python train.py --head_dim=64 --d_mlp=576 --norm_place="pre" --positions="learned" --bias="all" --tie_embeddings=true --parallel_block=false --init_std_o=0.00659 --lr_mult_qkv=0.4 --lr_head=0.00409 --schedule="cos" --final_lr_fraction=0.1 --seq_len=1024 --doc_mask=true
MLP neurons of a small language model. Each row is named by its layer, matrix (down: output weights) and neuron, and shows model dimensions 0-191. Each number is 128 + 24 x the weight over its row's rms, rounded and kept within 0 to 255. Numbers have three digits each.
A block is one neuron, or neurons of one layer that tend to fire together. After each block is what it responds to, as a language model described it from the Wikipedia text at the highest values.

L4.down87:096129157151129133105143166116117148142198099067127118130110123146121137160151114131142155103115145120116129129127135108143132095124120102119129115134096141114079131125159149152138111128119156097104135094186114126126138089117162121116099080124140119163162164115107094118126148082079120099148151124131134107139132067134117101165146181111141192123081118130107119137100097130163080151148093163161145116147121154116125132150114111159134106080111129169157147133102108103142145114144138145129159085153161125122145102105107130143130157108147132102150127163101130162158149088149150120
L4.down88:109135127097132074162147158089119122153143116127115158117121133143119166143127165133126144137093133066130103163115120141108116122081133125112111159105097089144144113097100112093165151084132104133180097097163151140106135120112116212130094103146182160114100119155145143147107132126168112132116118143137134150131151171132120145124139086106127103068103122112133099123149133101119149120126120104113143154156120119136148131103057149147166145161118134133145141148125132113163103133145108158213123145115114099129157153114156111131127128128106115113107149165117115130120133126116163118
L4.down90:123119170088122075128111141128110133147125150119145122107073155126129157141111134138143112172113096136133132127136147112107160136111097144121174112140079179142116133098134123129100148152167174132135086120132141103147137119098127157157145138146123124131101126169115127145098139113141127108128088140085136128150096085087128106155136101094114159107131122095153172192152123169141115135106103088109085103128130157109137113126088125122116124087161161132172127168112106155155131148152134140137115132131101148108097203141161118100128136157124134135112097126117124165121083154075145127
L4.down111:144142153124064136106119158157159145101147104111135160133126117156131077141170136185107110149100138139116062136118120158137156114162130146115134129117119143120119102120114132161135117163139177144112131144116147110186128125124147131103119112129130090139099094093094080127112083131085137143147140158136103142183136086136130152130199118114156133119138118109087139122142110143132112168140129126151123136076124123099119140148146146119131114124128142157103163158117116135094127084130160135110128102154159146122115095103122152186127124138165089106116103085142089113162153107097130114
L4.down246:140129126100163122121145158129110094133149140120097171117127132118192126143127102136112106161152119097162199075154123146091110145094153103138082124167130099140171127135119141114134157124154098149154132110080108103127138120121107113151101163134086092155134119162168158113143088111125124139102110091126117106133121092147117133142145156053131091097110133147134142119120122100179162113119097156138151110153131120142161139165149152112123156129125098132134120166136136107110124150147105115069122144119138124141059145130165118129127136123113155119110126140133140170111113155135152086
L4.down272:133129119108137140127174124137136130161189092135115151175113152163137104129152123141130117097120130176124098112104153096174120081145132092099135133113104166104110159109118088142173128149104095110124114154145115094134146103109110082137161135146129125122136121095155129182109115117111120129129108134082108129142117156149155178148137108132149151139109142123133097107143124152114125171097125115123107120165123120142118144154087131146138075114164161118151120139136127107096116094151109103104040094111127151098097162105091160160136167148138131127127103159113155105158130141158116146
L4.down445:141137134166135115140092131169106140141111117120133120113153077134118129130114150113114164092112145151111131139117173103130120113158152162113193083100128139158126120060170108127104136118112135134114096118160075103156120111122120158142117194124133197153117112084150108132127137139123127155131117073131172169120104156142106143104136119144155120100143177139118143094121152174126115129137122111109137080113121116117141123117113125142141108115122131111116123077141142130116090111124083125122179116087135120150156118108165134146079129128156136148169086124122106150111107158137165152
L4.down565:135151111068117164121138137134121109141101105119129137102168157184117109134114154124145156117134124154139090120124132131160151157098132133146076117105138126158102144081127150156115118111126163142101168128117119114156133129165109126115109167103134156106157107080146125141144145087115137136108153145157147145151095140121150129116100127136103142166043135141078138138112118221104185112117157101136162134129118121135160108094133147129118106121101143130129116140157108121158099133134146134146085130144104156111121135109155133115074089119111127082143149116090115109126152095123155121
First token of a field label or its closing punctuation in list/infobox lines after "- ", e.g. Species, Country, Directed by, "(JSmol):", plus sentence-initial For and "performan" pieces.

L7.down2:129139102112114145119125133093110079119169113180172081138107145139138130131117170128115113119146155127073092140126143142161140142140123132131099105157118125112145200116175176105105127147141130126171104122148154124103126140177141148143131117135112153155163121141118156085112103113109139143108107117093161069067131123089176110158111122132129151142148137138128137127148098131109085147119128123112117143118098138119119112142140137121156121112127147109103167108138121125105101092132180128106119138200106149138145145110150122167148155121101078132129138091148120136154117092116087088
L7.down256:108135158146118134146134127097109165139143154114124111103165177172111076086172117154135117149085148112116115052137156097090149132115173155170126116131135149102109148136119105108116068139150135132157171120153125108129112141131086135146153106109178133141151116090120133095143128188149127112123144145146071099105110131149131103141134122157113128164147119143146128155092155132140146146107156138125131071124168123122162106113137125098114107127133124104096087157123157118129124135099112131071118151105137129093143126111148141094140160131127160104149176119151099149136113137111101120
Opening quotation marks and linking words such as, as, at, with that directly precede a name, title, translation or nickname, as in cast as "Lonnie", Polish for "ethics", Episode: "The Innocent".

L12.down148:123154094141143133098119115138136116116138135112122165107099104090105119144137090132151120136100098103134151152167097200163090181146103139130134136126115130144120161093110125129111115164164121133175110142113143130114135124145145102118148125100106124149109101143144121114128124118110112153113132145127093157181082171141170127093128153143117139084088152121118152097120117148104118133108110161128192139135156136099167126119100097143134125137123076144154135153164118105138126126139130127160138133104167115096087086076127123140098138113086128128156145163144132141159120118065192126
L12.down211:102165123134078129111127126119169097104121134121142107130151113193108135133111148111134119094134105138155155146142125138153153134107146151147082133154136082137109122166138090151097120123137120118146080130137100111094107128108129086091106103122131174147143141161164102121138129125105103140134111108129125072133124136156110151141106091150133079138117134195118144111095088144130130113163187150118132138168175118117158069126112126170132097164131123177140135118121096117139150145116120123101193103137155118139157123141142107130125132147125070147147124137134124137160106112102086159
L12.down276:112127143117133160138103117118134114101134075143134096090109150139104120112089133124106141145142109122091108091151128109138157149105093146171129106124145106141085115117150124117133131130135090068121177145111111132140107129135144110098136144104136109089122130137095137144138133171184097153132076114144175152119161117162140144131113124145125101121135119131122160156122111108124141137135129164146110109144151149138114135118113148115185150158117123127097131121164087151098131205176136107105127139126128143158112152147161134068119113149147069094125086111185144102166088146150141149
L12.down534:118133168141074104129141128158068066119114127119141109104099142132144137118138088104141103187121166092148113175153152136121111130152086106162120095151148133164137123165171138170099145091109131152121133125124112103162146108120133131148108132166127146115174132118140110107143134157124107137129096121129124116118133131156129154153188139084120125117116127130048118111151113125132150118168123098131111129120121131130096126154188138125125123089108123073191173129124121152113185160122110141138113120120109145115095133121112113139106112116114113110129185122166116143114139128111106136
Short word-start pieces containing r, usually a consonant plus r, within a word split into fragments, e.g. U-r-ban, pr-int, Tr-usted, ar-rived.

L12.down15:164121183102131100115120162102083107133135124132134089169149110160140153139134095129124170112172166139096117109140113129146129152122108110125122127128139122165054140113115134126101134150124150135064126128195152105111111123094093077152157195135135126145112128123174140109111134109180132179118132117149136101156135164113083122111127144123060136117135175112134112132111082138116118131119104110145133144139126135116112131145124143126120111079149119171133115124167123076123131129137091120128129129149165096118158180141116109116124136144122079170122131132135108138135105133134121138
L12.down60:101138123110093125176140127165086157139159086111142121103124117121146113088121154155118081130118137086173158160144110153120111143099150147151124114139103150138109114126095169140148117165126126097131114081115108124144094172134142096144099129125148089114052121150149121143127131133134158146160132136113138108141145124156109112158177107112162141075110133084170148184123128142134149185129125113102102162116111086113137120120143114149123154129163124125139128106100122107153156106137098117128083108136131134167091094114112143130107172160160139153155109139111164114147085105133112113
L12.down237:131099094130107117117178128087112150160132120134162127122102112170132149167108127140122115112099127130094129158123148105150127130077133141123097129143132149094137131140138141154146124097158096134137139115163102128131158096171153162131170113126146118121121130143118130111115158147156095151117126142085145132089128117121121170130120100165153146141154108111152129132121166161164084105135134139142147082058151097120105136080112129102158120144179111101156099123129113114123159162088069152080129123115152161108147145112141170096144146168134109132100103155091132127160124079090101129
L12.down345:130084148138112113133176097166133142194162119075104078108117095097137181135118134107106123118119141126115073136138132071166148159156123121134113099149134123143108124156137099145111110114163144143119130109133108163155147153152154110129134162164123119139177083094193118137121121100148090112150145150118113124111146141143117166096140097151106164126170115105102114115134138136148137137118137149129124132122132129117118119147117162096141134141081130084120100138089093118148129124159145110109168124092136157082139114131118148140102119120141153081163094131134099146168137146145083110
Final piece of a field label just before its colon in infobox lists (NRHP reference No., Elevation, UNII, Area code), and weaker on the preposition "in" before years or places in prose.

L4.down31:135093159098157096141170197110175134132116090140129125056136116160144116116158132128140136143111126125108157098126119095116135143142139169106146128092151160140146140165122138131091121138174112130121072158164096126149157112096130132163110113130172117097125086127126145125098119133144126157163113154109126063137105153137172117125090154114176112112102094128164103088137143140134110154173139138128122108095141123141117136086144139118111112116133141135133106109140141106141081130176127108113151155081150137135147131136137154128104105077096158139088132148111139134140100107139110102
L4.down65:154128126130134158102089140142137145163127112090100124150115152131083057089133106140123117091101153172169140115093138121158138162107152128147148086189134158113130107162138123101132143133140126102116134077122143143082134138140118156137135155140134121131126137093141134122119125113161133162116111151152158131149100113143094133122116134143129132106089108118156079118184137081143175113118109149140145152118109122160094106145141128119142120157144173154122157094123176112144120114131117103151078148113102114155107149082101127098110146095110118189116135101149148109120144077153156122
L4.down101:134115122125088114134095123118093155169135156125107106110113106163102183185110108105123112098140129130103104114136187131144157095134118146161105157168157123119147070146126163119142106127191131124140133103150154114129131114102137092110131151139092127122127145145155077129133103135159117088147182129145138114122097088106120095126152108110133120123168146124117111151132118109129119115155114113135164126117115108162178116116127124071145117142113151170132122116177117196127141116146104084147192150113095123142099129146131124110129099119142089100137076120134121138168132132123146131
L4.down152:106065126135153130105163118134122136122160111128130089131157125193127115127121095166054134153149113112133176119105098173175109116113134101140145114164128131134126107111120101129118131145108116170122122102128123126140140080124166147100154139117164106166134138149136151110134129126154112113132120136106070084137108155102112113160141173131110117174138133162090106148098135079116193106141131091128155123136079151124141148120111157103155152162107174105133149110136118131107157099121093100129122128124150090151137182110154127119116155098120118136116100118134095149133128128164138138
L4.down169:108134113131097118145112152135143119120128131109128107129111106162111124124125144127076123119122107164146119095112142112128166148150113121160119126109138155141134138126095207141124180093176080128140108146116156094134093151121121111124167105144129127071112109104144111146152111160170125147178139139141089133174112105130094147114150101143105168135084100185107115116144145124089130157155114154125098084138095123112123092148093127128132164102120179133189150134114118136144118112134123128144113139074123132161140115093126139104137168078120099181162119160147144134115118117134122120
L4.down432:097123117161097166116100104124157171132122118123129126144100118125108129140103080117138175147137171134151145157130151093124131157159101122119100137116098170167122120148143127164099121090131091138118107163093124129114116137085148119155142137136123116126124136089106110155142132109164118155119155112134137121092097103126144102106117098146163155092155092131106115112173167152157163102157124132192072093100108122124137101107132167097121186144118162120105133116116133152136100091152121108087178160111103113130125108140133129119118177104134113149159128115134170158118107136102169148
L4.down448:119117141104097156077126112169133141119159145124150041161123131143076110095103118138103138106139140125116130122152152120107108162153124130148140122161122095115135134146116029124133130142186171110150129170091157147107151093138132098107109100122108126155140098149154149148118115145131138114124165124100119090148151108127147123139106112118158131136141158092125131096108133127104182154107094120106122112132157110128142101153132139115171121143115137136136123168201141146129115134134122102094164109102156087172125126155108116095142162131129109137121116151108138124156159112147103111
L4.down463:137136138135094112164128124131145136092094168130139124109135119104127124114167168124101116148112122105115150157158113110124124154122103100116127120178075153144099116136170121112123127112188109147185137159081120095125143119080125133150122137150164142116152144121157134159115123177110083113129107146113165139136141154113118100162169100133145093129150089103096099102141094160178118107155123165145128084117082098140115105137154152135132153141143145133093133113112065186137114114137138116142118133120105122076131137171094148160139168110153134147114105150140139106101110124121113107
Opening or middle fragments of words split into pieces, strongest on "epis" of episode in TV filmography tables; also dire(cted), met(al), Y(esterday).

L12.down21:119132070135096142102145158093157164169155143130078112126114129115121113132135095150117132139091152141144113123118116149126144153146122117127115120119153105113170153165121147100120177110128150144109116147116152125139169128079108089106153138151126148122086133114117121086094133101116100159134097120143124116176133121093138108106120170144140165126080126163152140135118090101126121119128159133181133114153133101135093105134180138063146140117095147125133160145110134160133153152118109145120112161066117147110147187129165133144120132165124122063125115149086127138133076131141116117
L12.down385:138176171131149111143127174147086098139132112125111151129119114143104146089137157129107126135142100134113105134152175135086129096152146180138093131135145126116125109134116164092138113138167130112119152133124115104101106083202113141132150139133142104163114076172122144125131080151134124080119103104152154143139131091121131112128142139121117152134150132133138077171159161116126147109183119106154086124116109143157120110167157101097143113107134101133156140096102098164088119145079098123150079133139167119105161137143144153123107130113099139169099140100109155114120149135138130099
L12.down394:161117090112140140103127096121117107148154112149139129128149130091122116137151135104163122127138130115150107150136139109132108134135146151097075161135148093071138111132096132133109171128133074170107135129170126119113124117157135139195141133131112104176095148143150090141135167169091095119171082151138097144152124164117107145089129153184131091130125115142184159117123094147126183161119103137116152127112142154146139085146121136087091132066125128138121142106159081136119148132087123094134126119139114111161127141118146119090152162117111130135130146127133097098102137140132094111
L12.down395:111137127126146124111131131098102145085144192171079153131138143095125161164121071141107098104132110130120099104132126121101108091139146121063120165147130126138149146147104123088166146107134114124144138107144119146114106145133112135144117154163147100152073104115106154125124136135180162090154142138148150090151179147140133093107129129129152058166140119103153109108124133135144159118145189142100145109087118111147114190143177160116118148150103109152143158112127104168094127126125119118135129141147126086121131097119092133094140129116146097139144144099141143133133103133101118115
Subject pronouns he and she (sometimes who) opening a clause after a comma or period, mostly in biographies, as in "although…, he passed"; also the piece he in heavy, hearts.

L7.down312:119113120131090156160139101053160117160105091161121114117167076160135100151138114142071169110116130116132143130105154116145142144156076093158136103132111125135112091125128131131081146091136150139107136117174107118121144096136099122113131119140141136150106131140139175101122134081191130099130110186118106086123113108150085099162160140145123141120103154104132138089105128120098107138144149094119115127186137153129142124107155115129127107145122130133140112118151120128124123147128144119147123149158144125095150080147156190133120091130129115156150121191159144156117148109125115149
L7.down565:183170154115111121112130128133124121141115115125142154136089134142127143133079120151152108132164172156120135128150166115129106126131161130141124124123129130088148107130161074119156085155103148048119139125133143105129110133105150129125128079162102118110133139162173089113136148125129133126123130137154149115145131139120134121123133122122092167117102111176152135121137176068116091098125143127135158156135117164134143098086115136109075152097120122118144143114164164116091142111110087133104068164122102121159147125107141122073171170133136077145116120159132143103151118107111166136
The word "as" introducing a role or capacity, mostly in biographies (serving as, career as, playing as); also infobox colons and "=" headings.

L7.down172:137125085130129180121110101103123157115121079141119087092128114131154186094128097145124106175161134115131121130144104117127154140105121145070134088114150156145154134118149159142120119132159157134135168112148138147103137139110101115126148170104095145093107167139114167124101099158127187076152079130109139128136117170131120112109113150138109137093163161082119110139131106143129151180140135148120100121090146148145114074153114139135165126127141125107117140116145098118064132129136127137107153140101134166125136097123117148123088125157187176124118134122135102126117100100148105147
L7.down320:122104119096099124192128094156138143107124133179132125131133132132145105110116159103148122147137102158123122122121127100136148151152116111099149140125101123134074110132124132152105160145149099143163126146155127143107177142087115132119121154139124126126165115153134113145120119142152138162111135104116160089168146151143121086119169112119165089137098086140125124118124110194085138097093102112127088143102111118116122141144058160101118139160144137082105144131099113146116126132164161085124161132108130118174132088114112090165133145112134141123153111092192162110121129128141189120
Opening sub-word pieces of a longer English word that are not yet complete, such as expl(oded), fl(ict), vis(it), writ(ten), Ch(amber).

L4.down44:143122083150130135078137093164096118119156121154150169136138095121131121187143124141143104066096107139089142131137121152133119132153128132154122146108143122155138105165121129135135110125154129136123116161098126183123095149081101132111111090099156152152148128093100100125130129122100153127156163120118124108162153137124125113170132130144136124121113126142149123148187197133108104105138082082108201131141153112119080135133109164130077113136091161138131144134105126126135157129129099159103091130087172106147141102144100147143108103161121093133138134125102135135113106120155105154
L4.down97:152102093094102104131149175073127136185096143164161115143120130132095142148160071157113068116160138110139133093151095139120139117147087151143112155106105166134122105124108106139123162147123149135105120079121113077157110077151133182097135120124133168154145098160156108132111120103117129093131117111126102137118151121125123119103131135146124120123149141128101108133144127090142147126138118126114099128139073131125138119150143138147160118143080110128097114103138141095147141155145138177178100118166143107154111133115129112147132211139109143127116161111144114135121163132114172150
L4.down205:130168132133066139149098136160180102142132079134088168118129141138104118172153085131087114133127115064149110178121146126115102123117113145157080137136101110163097133101165110104154108126198100149123151114133126125161108095153141124095152153128103155124105127108083124132137159121102150115145128118166127154173128094134129094171111149144076121115133121170078105120128097122153135112123147159113147102151171142123115114108122087117129110121123096118121110122129154166110132162133149126189096130111149117152162155129129116154131123122093123130114101129108145111144144120149138128
L4.down212:150094110130102106098152128122157151091092078179122141173154105167125136130108133131114138142151160134122108100123126106136124130109106135156134127113138142191114145102133139124101103080068142167097138112121162146133108128139141093102105117152129115112139114140091144128092111098128127120152167151125126119093107130152134196127107119143118119101135143148141102106140161086144098092144136124141178139138087132129125163110105134158122100143127125157112153129139172160117136142145092161135146115102171077147161092153098105112103126117108124176086121104097179148161120150147140158
L4.down293:127104153104116155130123128106166087101112117139101109145139106100137111119149132125126138086118149148113127141116138138116152184128113084146137094129178135151177140139130116130159106112153118120107127114123124153088096127128109099166134144164126165136200119150177071118152129108080115137127139164077125088138125145140126129150139077139102094156090169141126129118187121144125149155130108101142129112097098144091160142118167123107117089134114086168142147152106126106120108121105137128145152163112100103144140161160097145107186104116118133158135132144125094168127097109133101130
L4.down360:129132141126116092105135125092140096181155113139103091110123132160087144114125138127079129107130162109110119139154147137095127132099157132105124142099145148122138142156123145147114120078141080122140163118088121125069124131127120108119123107155139142117132089125093120158137148143110147118110109134157153141142168134118082120135109141153129056113161146087129164118126144122134106141170137135144139090132117138162195101113147136100151135129120127128148140103130149102107112159109099121145112189082167163112109135135109116172118104145129110118120144109112214140132140197130159114
L4.down396:127158150150132147127120147099066133143062119121109161134167110128072093103146144150132108113094112076123128104156197133091131159149083137105143099118137125133110126103112104120099124135128126110134137139099131130129132100170117146168102143143149128156106128133130168168137161179164131116120159151145077156117111119145096131111090116175153100121134142119180126186111116147133121169128131148118125114124128129132131132135139124124082147104090157130120130073133097120139158140087146130125135143121179100135106143107124162101106138105154085138144158133128080111115128128166120129
L4.down458:116124129119096111131133135173137100137125152176130127088129125143122134112141125084139155112113139111140129148134074115116124129101139153070146146135146118138147165101137096172103139133088130091111147079113138121129133101136141153137125105158100158105100136107117116155118160149121149122123128142089116132131101106104075117112129120155122156122157130102131166095127110118121115148140143158103177133137161119119123143106195138132116121092123121128104186112145131148117132212081133059134110137112121128119109184146140114133130175079154139143131170132124151161175082122127101115
Opening pieces of longer words after an article or modifier, e.g. cons(ultant), leg(islative), comp(ared), occ(upation), plus former and he.